config.yaml
n_layer: 12
d_model: 320
n_head: 10
n_kv_head: 10
head_dim: 32
d_mlp: 1280
vocab_size: 3128
activation: "gelu"
norm: "layernorm"
norm_place: "pre"
norm_eps: 1e-06
positions: "learned"
qk_norm: false
attn_scale: 0.177
bias: "none"
tie_embeddings: true
parallel_block: false
init: "normal"
init_std_qkv: 0.0296
init_std_o: 0.00604
init_std_up: 0.0296
init_std_down: 0.00302
init_out_by_depth: true
optimizer: "ademamix"
lr: 0.000333
beta1: 0.9
weight_decay: 0.58
lr_head: 0.00567
grad_clip: 0.5
warmup_steps: 214
schedule: "wsd"
decay_fraction: 0.606
decay_shape: "sqrt"
final_lr_fraction: 0.02
batch_tokens: 65536
seq_len: 512
doc_mask: true
train_tokens: 444500000
steps: 6783
dataset: "wikipedia_en"
MLP neurons of a small language model. Each row is named by its layer, matrix (up: input weights; down: output weights) and neuron, and shows model dimensions 32-159. Each number is 128 + 32 x the weight over its row's rms, rounded and kept within 0 to 255. Numbers have three digits each.
A block is one neuron, or neurons of one layer that tend to fire together. After each block is what it responds to, as a language model described it from the Wikipedia text at the highest values.

L2.up91:144157130101161120096146124185104120137082123111146186185124104168196131178141140139115153125182123117129155119124112118092153092123191153084138132089127105147119160096056092106160168151090128085095091162091119106134183122166102133172122138130093147125094179152080082132134132117169143103088138164127114182111137132082165113173160074094155143118157095142083175181194173114165102108139
L2.down91:138134095134057139135146122104111134128191120150125104071160166072086091105099114131145147165096156103105111131143154118122095128099042131169158142125170153064127136179157169146094079089167130186132196104134169179109084140092140105094130098151190132111123111115147157150111127134044173156200134075166101086126090119183114178119100156180141120128078152126169099080118128133155151155093
L2.up378:099123117096109146108134073195175186149069140119140160144120093110168126127152109091055167072142145169191155090106127136130144170134150223187152114088062159159130088111117115112113149070135122152154077116097097083106152147184121097172078078122105148117125110089157181151122152154163197106172108104116125193181128104123130118112154125170129155094119106140105109112152161114096149115125
L2.down378:135152140155159141121098185090109083123172113103135104107097130161111137118091131135190139200098129099100106151146157127143110067118090036111140131123191130135132183133158131141127117200129170090061134148170137159134074139085134135133137150122159103123148087178144077115164120057104124131067101147133101046135101136141094094144103141086135122185130163124173150170137106168161096195097
L2.up1012:090144111130161143131116108147109117158082105076160067122072166121119120146190173106089102122103143133159132127123184158154130120090149136114093116152063193176053147163174101114116121099062172092173088155137187140153089140138132136179140106120106157141126138089122123134078144137060166156139091110167205150147084116111141104194086134132083092122140138053139141128156139142071095098111
L2.down1012:129135108108083083150142120136153085092133153169116188124155108131145190120088103154179193163147072141108093144101079123115185162147099127116156147133159066069185126092083183134102139156135075146077177097077110098146110146110102106092093130101147113105127102159159119168170114085186121083146142114082080109123155156108098129094179140130197175140133150173135091139081141145158131150156
L2.up1071:108112145105162180159112152172065149132044122159155156149121122107153114175089100085132138054117129142099132116109107129131127148090117177117062133135129137115104108152142074176114137082141121166146122127140137144140108085144110163175130068059109190117153137145105124176077078186097142136141073129126171161179148132212153184156174136175143131083104123118114092109200114165163112162193
L2.down1071:148102118151097089055134141068184101142166122099116090092113140130110200094175148151142161195155136148098157130107132130150118114159163107135162111118135091097150164106116151078150156163114133120069134140139098085099126156139133114116092191182197040129095147083157119124155163088142114143112174162131072096074126094054126059109105086092117097199119096140141146083086111107117103126052
Responds to: Word-completing suffix pieces. Final word pieces that complete a longer word split into tokens, especially -ive, -ation, -ence, -ice, such as overprotect|ive, collabor|ation, w|ebsite.

L3.up148:142116183126113135131141164065176130116125166140092163110136168107137192140165152139072179152122093156136075098115117116105143147145091129158153140109092111082171099078146083075091108104162134118092046098085116163147110146116104121103142090104112143137138117098087172150147109129151123152178147133111132154143140167095148159124106153126170122077114087071105142188105131078101148088091
L3.down148:152133087121132085100106116182082124127145069093138124165111096153141060110115128109142101123147158085117194159148155138157127161135204166066100114150136135183103178137092185167151106137087094107140213147138123082072125122136121120140139146172121145117141129178153117152124149085103172104091130153135123099121155084169121076099157083123139161176113176193144114057125124181146104152162
L3.up595:141136106113153107082160184128062093074140075113099132178091123104134164132090188111120154100072111150106189123111153138173108105148061104176106063088118058129097076129156124082065163115160082115133093092114128165127125146224098115099128118127144179123086115145174124158193119155152156118130114111088085152122138157081176116155130139123145213173137120117124186154140123162095149072170
L3.down595:123140118172095155130067087150173128149106186156159152100136168166127081091147089135139114154158172113134071101157113108077146166061166152085182169168118189120152160127103152133177087151108153150100154141154145073106126094102129158130121142116121077136147140129080150097084140097094082146097124146152177105123125118168098162130150113141106081094120164134126062102099110091162116159030
L3.up829:097202058175160106088126100124108201110119089165114131166120139114144134054097128134083134156090111094029078182148128160122132151114137109114137108094154079121123170114169111133116157122115131124105081121090153126136093120136181076125098115115102071117113156110162093139170146105085145143152119102164071148096063134131102124109199167118087136081100158121200130109112170100147082125107
L3.down829:133071160096108152165131160139131056179163143113116115104112141108099158165150147114147135099128137150176137084122127125098105122123129113135118172172092173147147120161107140132143106168164083130116166139140093125132155128151108196121106158124169130134138119189104170226110098133134123122100120136083155112144175105088156121134063075166176131148180099123077105157140083147120166097137
L3.up1024:080164150114125151168158020167110134107133155171140149100059102148106147123100113150182150150140161170106114074091136099161103145150182110096129136075137075105087152135132141106064105148103089072119159132108173148147051171165156141174089120092094162104131130139162092123155127170149144100038093119150109116058116145102142131125122122202129118165119166162157169128106113105112152130068
L3.down1024:171106108151136097115130191114147158161108118111105097187218174127139143141157170129092092101122125087179120169141124158143129147104090133173134126156117166126162060092133119152158118146135164164111124116108065101111168096075086147096140114178138119143151161120102193198094144101071132184255165115097130157163118127189123118145121107108130137088139119096109089126127171141153075129128
Responds to: Word-completing suffix pieces. Word-ending pieces that finish a split word, mostly "ice" as in Serv-ice, Off-ice, Pol-ice, pract-ice, also "inn" (S-inn Féin) and "lege".

L2.up566:150097167147147119128107195101123138147168148130126137128150137173123126151135184152143099113181134129141126143142148152080167137149139114157098154150076125112125113146136104171135215095160079161123146118119085103100153097118142135103082071180118132169118085077150094172125135119088144137123101124138086171115112182122173097110123132129160112147159068121127117107090165167141106133131
L2.down566:080147109065093115115169066176116145104102122133154092112120121090132132101141038129136169110099116157098135111148128110146087119097147131123158151079170112148115155087120138088103032131101172059147090140146205162163100132136151132191164157108162109122087129157127162021116111122162108135128154110137176050137149110136089170151124101147124133131115130127119108148206131088122171127132
L2.up590:144145144181121096099072135174157167171142139154160129112116155166078174216131133116096198132191140198168121121169120125156107121149180116169076132099096115072162144170106195188173108127117098131162062119070129157107141150157136097124074126114116128066145141159122182150126122101171142177073133105147102156163138128122158162121156067177137131108065135120161106144085133109117141138160
L2.down590:065069135093088135129142144096106131119108141152084096145176114119175071051157165137158108113089171092118138140099099170146138124110123162119157112132130131147099102111100094063107152139142147105100188169180154097147142078114138156166188121176126144195161156121144109141091158145091106084196123109129118082123106080120137044130087196083161103132187107118072172105146104178118121151105
L2.up1136:113091099144148140105098153118116119145106099131177171133137146172077149184147132168151094136105136195150119142222058139186138132136102156089097118147114105129083137138131115141149121101153106119089114144142141182095154099160118119166060087142090107113106066109155169149134065143083072162151126145078061136171139125172143112085176163113135123152144129085150125145169060145102200099118
L2.down1136:127154163120148174114102111077100144085085175126121092127123074102174138102071152096150202113113127111079117094045204130105140076113121128182174119143103135100185107113174136131119168153104171102115157109148117054146100129122129132109169114076190132156131198164073118042112166114141184077117116142188165145106140128127098149183141053111131121132113105150086163129102180119180111148120
L2.up1275:104169179139158151139127141135133126116111110117131124152132155148116176124131122103078110114104119149082163124201153135109087127100083073109129121118080111118114154204135171145121114171066132130114192115100158164079151128142082094120134130161118169048136102172121161145130164130102131168153102099070141097095107139115110188051131091112112130153056116081110136171118076066193096117112
L2.down1275:170130089123100128113129162118100060125133094107109149131115142089097073150153121162142151111112132147156095131067141126156167136131138169109125139149140129131134086079082152087120122085170103130146084165167117092165124120113144172165145108113145079188113129054167086096128131130133110070130155152182108159167107089157139044196098175141108123109166145137140089095159132168068165091162
Responds to: Mid-word suffix pieces. Word-final or middle pieces that complete a longer word split into tokens, above all "hip" in relationship, citizenship and Kashipur, also "ge" in bourgeois and "ger" in Stranger.

L5.up495:167167086069130101109144139149098085162121118144139113139087110184144159093155139176059110156098139158136124183154152149081194086146134128120121211076146106119114142108100174120103041086122173135123068130105112093118116167119107139180146094138169191095157141103151138170114097097080112142175138142135104138082092110148064164141128152153083111111086165127204162134132078092121169100073
L5.down495:103173108118120167146094164047166191141139112130109131192120113123117120117106155106121127068117136116153089116129095142134141128181139154096164123131098157135082171075035093110137171107096109119121201138143186151136111216146083109135148151133082131128117115093139155123098133121076093135088150144074142110090170179123139106110122137115118103121124153111079072074162121075094090144099
Responds to: Wikipedia section-heading words. Words inside Wikipedia section headings and list-field labels, such as Chart performance, Release history, See also, Preceded by, and sometimes "been" after has.

L3.up488:126131136111072128067088110115136168168124093144076162121102094174105109169139046172151164172071133154129186090138090100089135098145119203089130097146111123048083161112118112149103159112161170141103183138127195123084106159118110114176147112068124118084134118113129143145120125131105110144164153140112157133150121097142105091123124148162126146116059099060115133139148119145171174159146
L3.down488:116128112131171193193151130147101051138154192123149068155166154092136166122099161108110087104187177126113123175166129101121109123130156083149098198077121119169117093169146132133088124091088102103079094145124091142117178097153118118139121154167111116148137161100102131197107149142133198140073121098099096133090174157154170114115154125076124131130173165140142127127102139107133112145142
L3.up598:095114164135054148062148137116110114088141060164086079162115091155171116095131116120143119160140175167156185120100162090061125131126139110126135120073120138113115165149047170081134140107086078151144134157086123109113108120102086131127124140145192161146162119120136081161137088094099169113115111172143076084159133172136192105112119168133133131089131095148140160126106141128084144112091
L3.down598:169105055086198101155127083166165154169217153109145143108121159101112145154108145152092134167118069094108098149177100166207109119116137129126108112142106087165140147116162081145138112140164183097142130108153152096097177115153190113139117073122077069128092145098141167154124170119168102162152128056115167158123133079100093125155167085115095175170138181087159085118095142136132133124168
L3.up652:135156112178125171060141103136137176119160084179118080080114152138109110092090122127153078084158121111094120114176137179072119112086131149092158177073135142155052151143110158146113140137126150163107158121116081099086116088108132074130096147106112130102150100121153115119194143081081139127128128184142132178203102138123115118157189119107123137137148133135152189150135089101025144136174
L3.down652:104107112071110129168090211105119086123109163092142200189121109106134136145155130126100150164093141133165113134082107101148121140145135123157063091173121083103165092112161103118114142094110096148131108123134161151164110152117099121136132105143098159151109146153078138132082117144185152146124089096156108077081113120146150124082088146164157127134105151137115029101123116173222104170110
L3.up657:127133110102088089114151113144121154073189141139093134191142099157172167096140166133111119137124104162169097163052116150043166178137043133129162119055107132123115133083155166142092185095150130133096132149119090159092120135116184124156110141132115164161124110102132140081217145080089137069126129097106101142116175116121162113123141091134152183143114146133166098141157176088158185162097
L3.down657:122097140175163128123111140108147122189055099081148127075115127111099116178118104107159120128128150092108138063162121105135110114122224126126107127217151114154117102161092066109184066155099122141123095129116177125128128145156096122139124108113163094132147167163087109251072090196133144163143152158155152139114108131126102136158137173147123106109137140143104130096116092158107117104168
Responds to: Work-activity nouns. Mostly the noun "work" after his/the in biographies ("known for his work in", "started work as"), plus similar nouns like building, research, government.